Part of a small language model's weights.
Architecture: LayerNorm before each block, biases, untied embeddings.
Training: 652M tokens, 5206 steps.
MLP neurons of a small language model. Each row is named by its layer, matrix (up: input weights) and neuron, and shows model dimensions 128-255. Each number is 128 + 32 x the weight over its row's rms, rounded and kept within 0 to 255. Numbers have three digits each.
A block is one neuron, or neurons of one layer that tend to fire together. Before each block is what it responds to, as a language model described it from the Wikipedia text at the highest values.

Description: Number tokens and designators
L4.up901:157142187107129091124125148140179056211121155145131107157147105158071180142121103158127112122134086130107105141097115127076130062135133206130166094140143126149148129172078167190086094106135129159145147145115149151140074116123095131113158130103096153122132105136129100185131055133154106158122054144179163168078119084119063109144196166090142131182132133130127111129140105166136144139073

Description: Possessive determiners
L10.up28:096168110104108185104082118112112212118169180104085081175071142120100110110148175143139163123091178113114114199193101143116121143117131104134128119126107123109142132131067139177151082099152135101132104149127140139125098120114126162110116136125145186170121116160148144124198173160183104156188138126054163151086133102102098138163102134165157048145111116157138116096117124099114140139173
L10.up69:113139166116111092131148153172145119159122145138142157187115089124103183168097081109075173091138101176123098078121114187156114175126154150130137187128076126123156132119136148190138090084191140187065091077122109097152116099109116092115144124097082111162119083152108146100125078099227190117137142128121129054137143152117190142201128148140097140114133085096135139040141142119075145111135
L10.up145:142152111187119141107142124154135157124119155106147113043156106107109118099156135170105020089121050125161125161191143138139101157213121101175129136162073079122134126145073144134126126140091091120174197103131104111109076133161174110102118141040153137046127119158106127158197137097155142146201070127091143164094102100113105168058122158148104170145107143131166131129079145098170104180132
L10.up228:141156070103129119150164119189112138149116180106126143139105187112103120143200128194156169133124160066140125109181135138146163179192103133125179162101110083084111100140075188147138100121071160129111146143170174123152173172143144124171086162091167178152156167153125134191107138136124137138149125146142152152135155139021141132100107153148080158130118121131151130108101129156119153157149
L10.up374:115086110116194144090166107131091095082214112104100117111096149117118159130169215158123109068169134133122092130136162167129140049186185156180142105070118093171131113125167106121097093083104112201167125113126105098119104116156179084131076186124089136099132167106118108112131131151120151128140124091076164106057128082122075119108166160097128164133210128166154118135107109134093137075117
L10.up377:112154177174075125084171111088127166089130140134131184152111107203112180143130152152110137106159101133226058114116105083108103143171121140126133179161111119124123181130180059155145063187111111091157148094151120093093135137112125123131127139103129098104169132165157095125123102094137096092117141138122079100109112135121149124142114107143088078105114095160155193137143075115107090195097
L10.up455:144062176129110147140106163144175140118169137100144106070120121067128163126106121170102156128187139156118171177117165071120163122112115173166146110180159133188112205139127206099113101081122169131130060163131114158106169158134045119153177137083113107059181086123130175135087105158074151148120126142145095185153080112170131116131108162189101101179103184128131180129087132065056126108154
L10.up614:087134113117109109100176124101182146188163038080137157122083121101080123129093092138100157121107126173103066127160145153122104158153144135132188130087110115139111078121132144216139144127132134116097162132165078133092084146126100065102077161171081139162118169163052099127159101128116137114090124125140131096163167084112071097056121139168140153171075117103086112126128099107130111195105
L10.up650:109174131074177138153160118139076186105129156151107163128099111140087096112132039105085148073117154175138120055110197144178084145152126153145147115091108088095171156124093104115124102096081099101162104170194061167113143111143135182105149128118151174096117134133100149107173080148104188163146179108138112146150105119069135140202120139178169121150111114085181121132161080116118145116110
L10.up672:153121165127130099132071131100086100097104121149156142155141174135164128107117126081105141162141079104078081140130142070153106154105120094082138103148109168126194067115202103146127087130149121156147132194085198145096158135070126132093097172180104149134143139137109111137131097081144114113139133127165100101115155084158134124086186112125143123148127156168104081212140156132132118091127
L10.up734:155146156139143112089158100105119112110126174101143179200182091134185153131129093172150127103126128120093089156097151103130137095102085132107142141126076125121091126185140189160096064091091130106155112177112159116098125142140152070103069145141075120091134184162086131123145146110175113120178110103128086110095136147146115154121153147175103113175110092191113136091090163154096154129140
L10.up741:128159113109182050118151078096168138102113119108155105112141109135094164136153092196132071136183099122115086154109143137105100099094132133095081093187117100132137131101107125193099156187129132146075146136149075143097100159166133127096072162089155117196185154143175056115163149168132144158108163160166150104107128081095188181102064065126113090169164134116125135110150090130072128075127
L10.up856:107135178124070063093122115128156124117168153167123148119102133087143119099165090168153139172113203156125064118110167142110123067081147141194130139101122190116140089121148087122118091126119183049102138125143125127055147092112131089192051107196141124124126172150133111058149136135151156109128094132127138124101130071088090095141116144146115099181136155154153087110130168128094083155134
L10.up872:095139139194070163138149167165142154109146027097150141113150074153116089129154117169130185076148088085115111056102158157109117154161135134142182132136135117184210083157080133135151098166103128130178181180090096144148068134141073091109114142130143135112216158090122085088143104088158099157178177153086112104075133161116183093112075135216099102110121121159163141084129162093077146133118
L10.up899:163136179104139153181158141139138137110096118107127142143187115107144167118078122121153105118159075157083110104212109139146123107126114120147128129071122118158167135191120118146081113126125134191148150111139090125111071144148181124138102166144182114094138123153179081143149084190121136133076168158164107132148082163132188163066075112155130111179100137101144111065109134107125201161169
L10.up946:125193202164041093102156112125169177153179137140154128136164192143127134158151109098192151160110129124147138125174132151148149129187120053168113139082095130121088085150087137123153097147170140130158139180148192098143151115127098122104117133098132178133146177154127079134161168131138139113102133086148087090038106095131114091156152122120137099171089087131177108090138181154135131079146

Description: Closing section-heading markers
L3.up234:108117179135103077172143114077154110200120104130105116113118132126142101195101118166091083103161121110114104150129145156169138111090094111144162162164128110151108128080138135130074130162156153121148122091115127089145096174126135097180094163114106125178155171116084124145187146172146135106099127131219117128119105158205122069087104148035114071167057140122108166138095136155197116135060
L3.up425:198154133160214126149192137137118127149113097132146147155158082125069189130074213154121122220172133151149140154139067113131083124161094184126128120110107106137100142120029109135128130126112107105141100099164163158159150130125140122144144092141109116117097077059123134108090086130121108149122102122141144112137126125108078167146164134121151143092150126161128103123077081152137147156185
L3.up538:152185096113193101143156177078152135187157135115154110168111122116101142161149132108097188124180120183139124116166161123140100135101162180141119104109120136172156165111140089116169130184151114063113167084148088176158066133110116094122134109167080180097147121093157072131105101137095121109090120120057161058093093115180083170073114110080180132106116230128124131130136096086173103172095
L3.up740:099188100133048127101140141140124155136104123153156138106119141130110148093159105060103214176096110198086131123086086151134133143137145127157149159135146095155139136147112168066089133101094094086114140087134127068144121175120120139193156186142134216102196135097124078107140058155096069101177098073107094058132157123151114146088152139099172120126133117183166170075138191116119133088111

Description: Section-heading closing markup
L4.up363:094110158151143114124111111102172159108080152148166112130166144133073158131125092125130141112172183179148103060107151108107139114136116114154153131069176115170119149085102101120151126131126046158187115128098168083136152122143147125140064136129121132117133177138123153117139073143136102169119123115137104132156142100159135151081135123149127066148133108140102135131121096153150173131115

Description: Wiki heading closing marks
L10.up9:099179180142160158149098127146152100162168104155139168178164101126180157120087071176163116105058125161080052158138155172147126138112138156175109099148111099137099163123102080116120144152134105089112134140092124092150138112098112147120116105166099131132110128110161125111157080146121055111098194114112078096150116193127117139126102079176139166200144142091079112114147120130168169146166
L10.up20:137166126133191127136176082165096114175124100126129151114124067187181142207117127106155170146130129143086143125120165224154128114150153152128106125149140107202136115149169103166140097138168123114153124110104085107197161088103126123133165108091164102156115168099113060081126094148182081115117128125133126127171109106177178164117082129120098174082070155080114172071132095134077110129109
L10.up30:127162156146139121101122126183199060120112129060102110121093138140123111127130163129169127099107152118152103174150145166143126103085092092122136188105091144107162173073137154118095135152100152085101145190132087077147097068089193077101134185106207043113156094116158086090091084163111090095151094140098161070135110167127149063117094186198105154069156115039116178141114124124114102144106
L10.up40:177139148156118076175185091115145119166145054096123081129095106149172128128108128164174072133091139173155101153131105132153129120159187158113103146116139102209117109136116131082103138162110111051078132111102142084113125156127154122147135146099156125180132149078171124141084165138170151130154071084132138094175087128122188115071109134121159183142122120110106171126127164159109136080167
L10.up104:164075143122156213055179145099076106143166123125098168070123129080109133182088145115160179149120069069053146103080116085169122174142115161116120176131113121215167114109196146191133100175100182135187110116159130114140129072105153075088099129126067121140085187111146086124133108144093055117107169102118098144117107124143143083135122099113146142148138101095153140143140124118102106124123
L10.up202:146104117126126140145160137168125109163144105078101163139199123206156145146138158127117118079092099124150146184101130099163112105112114134132072127128136168134146077087162136126130087110104196133062109170124127195136107156061150205145086129128175153107195145057108126129136114170112143114105116091087138038176128109127141133128141088126130094095089171056122168135172153061139158140110
L10.up235:167167118185121133155069148177148173158147165092145092147113048091099105172087093078114164102166126160098158113125170157095145096122116127088136086144144077150150127130141086127047126139079080129095116146113100140164087116145158152091056142103129184111187110136205070083146129139082132123200189132147153128045119107118163138092124127134106141115113134153102165116165123156129148149178
L10.up326:191181137129190107123099129138132081122136128074100112104077127088131111100142172154140109071100137156086081156121129145083152147111134092122103123190168115142152119143175093125126146102105166154109168152142158068116180164153157158097093099111136092059095129176110132137146118116166149192102113135030124135083084192160193120170138101179110126094101055096097117090174124129154136174101
L10.up384:091166103124174096116128091178165099093136087013164148113087149089077190176121157141145113180130165144126110114109090111092115129175154123158120108135151101159139153147163186162087127113158139194120135089120103163140178187026150178089118155125198128159203118133118102133145081116125112171074108111117097132103087139137187186126115090164119128126125147089135085114112133094148117150142
L10.up487:135107091153088127106163166166126102184174150163157145147125165151137107188052086126084175119119096115103134092104099128158118132173154219114152093118176116166152108126069144151161131082148152155095167122103129130113145089089130131105130157075146136173126098134116145071096095142123117132144150125134169156168140095132147177102159129144137165137074079129120144106113104154121139062103
L10.up612:121224133133111142112157136119151113139105156102095101119139128120110165147150108101151127091152155210087105154042118136105162196123113125133133131122104151090153039130154086098165118142112136071129117093115101102131141137141145153097165195126141179171135164113182099172176105136111088140117122137123064175134154082138145137112116135149166139135093150134126090101144123176098142174119
L10.up698:144171167109140149113161181175155141138137110113086124094120106177088114066151090151154154053157156164128158176117124103080129119140159158161094165125105141191155117135102129113096170107094115107147075127082147129087180157173067106154067082098132118068140123158077142199157088154175108116125105169100099048163113129119189154107124179232192146179112142111136120129149089142118162169139
L10.up701:130193122143140148109148160154152123138114131077139186141116140120077085118190147136136114128134143157117133189146088119181089115154114127206062158085153105095149177168055111199098139108131132068156036129108100063161097124146146178114172127087183138168153101093090114098125098083156068187121109121105123122126090106105158112167074158126128114114117151120125180128126107159097143091138
L10.up714:081122120151137211063157106112100150122135100093114086177168079163084114090152109089120181165174159130129139100088166197098151141070117190099118145161088165093156087134157130147089204153133141153129138174147149101153102104143114123163099080100136103108091124110168096155177120110092109152138135129191099127084101187103145124156128144173190168104063112093112114176147071104125150129103
L10.up818:152141160092143058117066086132120147136144063128094119047108159085159164188160131109175194148121108055145039127074122122093169093129148136117137137109150102100161107078161144110068112152087158094121131105100102190170151111088110172125166113163144164174111159109085151108086133134155134177090153124089175109167130121137146138139126169166163116123124147117132077134125080115063089176110
L10.up954:153185131164109169122130076129121098125093106103089145127195076092082150090115119093165090134182088113112119157142144093112109164152054082160113125140127117152187177082141108172152124138163161139133183124081121139186190113154075126071134123135095163106084155114125120142191092169104189167100170165167111180152116138123176060146153160125110076145102123130044137078109087122125138176136

Description: Leading part of numbers
L3.up56:101133132097114148126099124109102082125168090156206070115128116150117154117129098121066131103165079146060147174088106152141122140138109178121146154158136122177104142154072142111109117074152171114105178108104152203144106138167112172127085145110095084129164192163111172133178141124135128152139149097172218065104128138125148117144067159066115055106199156126132103082093118120063083122147
L3.up204:152138127051112103118135095161119116145162141133140166123115117140125198098169133156122093131163149162101154068117119085132158114119159146112106136182138061141148127128105156099134090091181144133113199138099118127149151124084157152107132163078093180165133172167151176115199134149152176115185108130133134162081117182163080041105105094122102137104119066167179093138116038132130152124117
L3.up237:155119129092113118142170120109189122152070140118176159141131144139109147089136106156160105133167151129106139164089114067121113107180125152152196213131140038137142102156095102115101090119116111142115171141149134102146104182180120176072089117115138124121128133162135100189128140131132166115084100158184112128108167128146091174126142136095139110095182131173150149146152132117087137154148
L3.up655:191133164124150073095143061156091103163114142088132132137155076184102190140168115109067112170164102093112145189129100172125128188181134206128157213153160059141130093191123143146132068130159134174113229117125144109119103104153138109109134119109087133118147106195131129196161116144138172135143052136183144157062123163148114155078095117140125099156119078111165104083183039142126145137097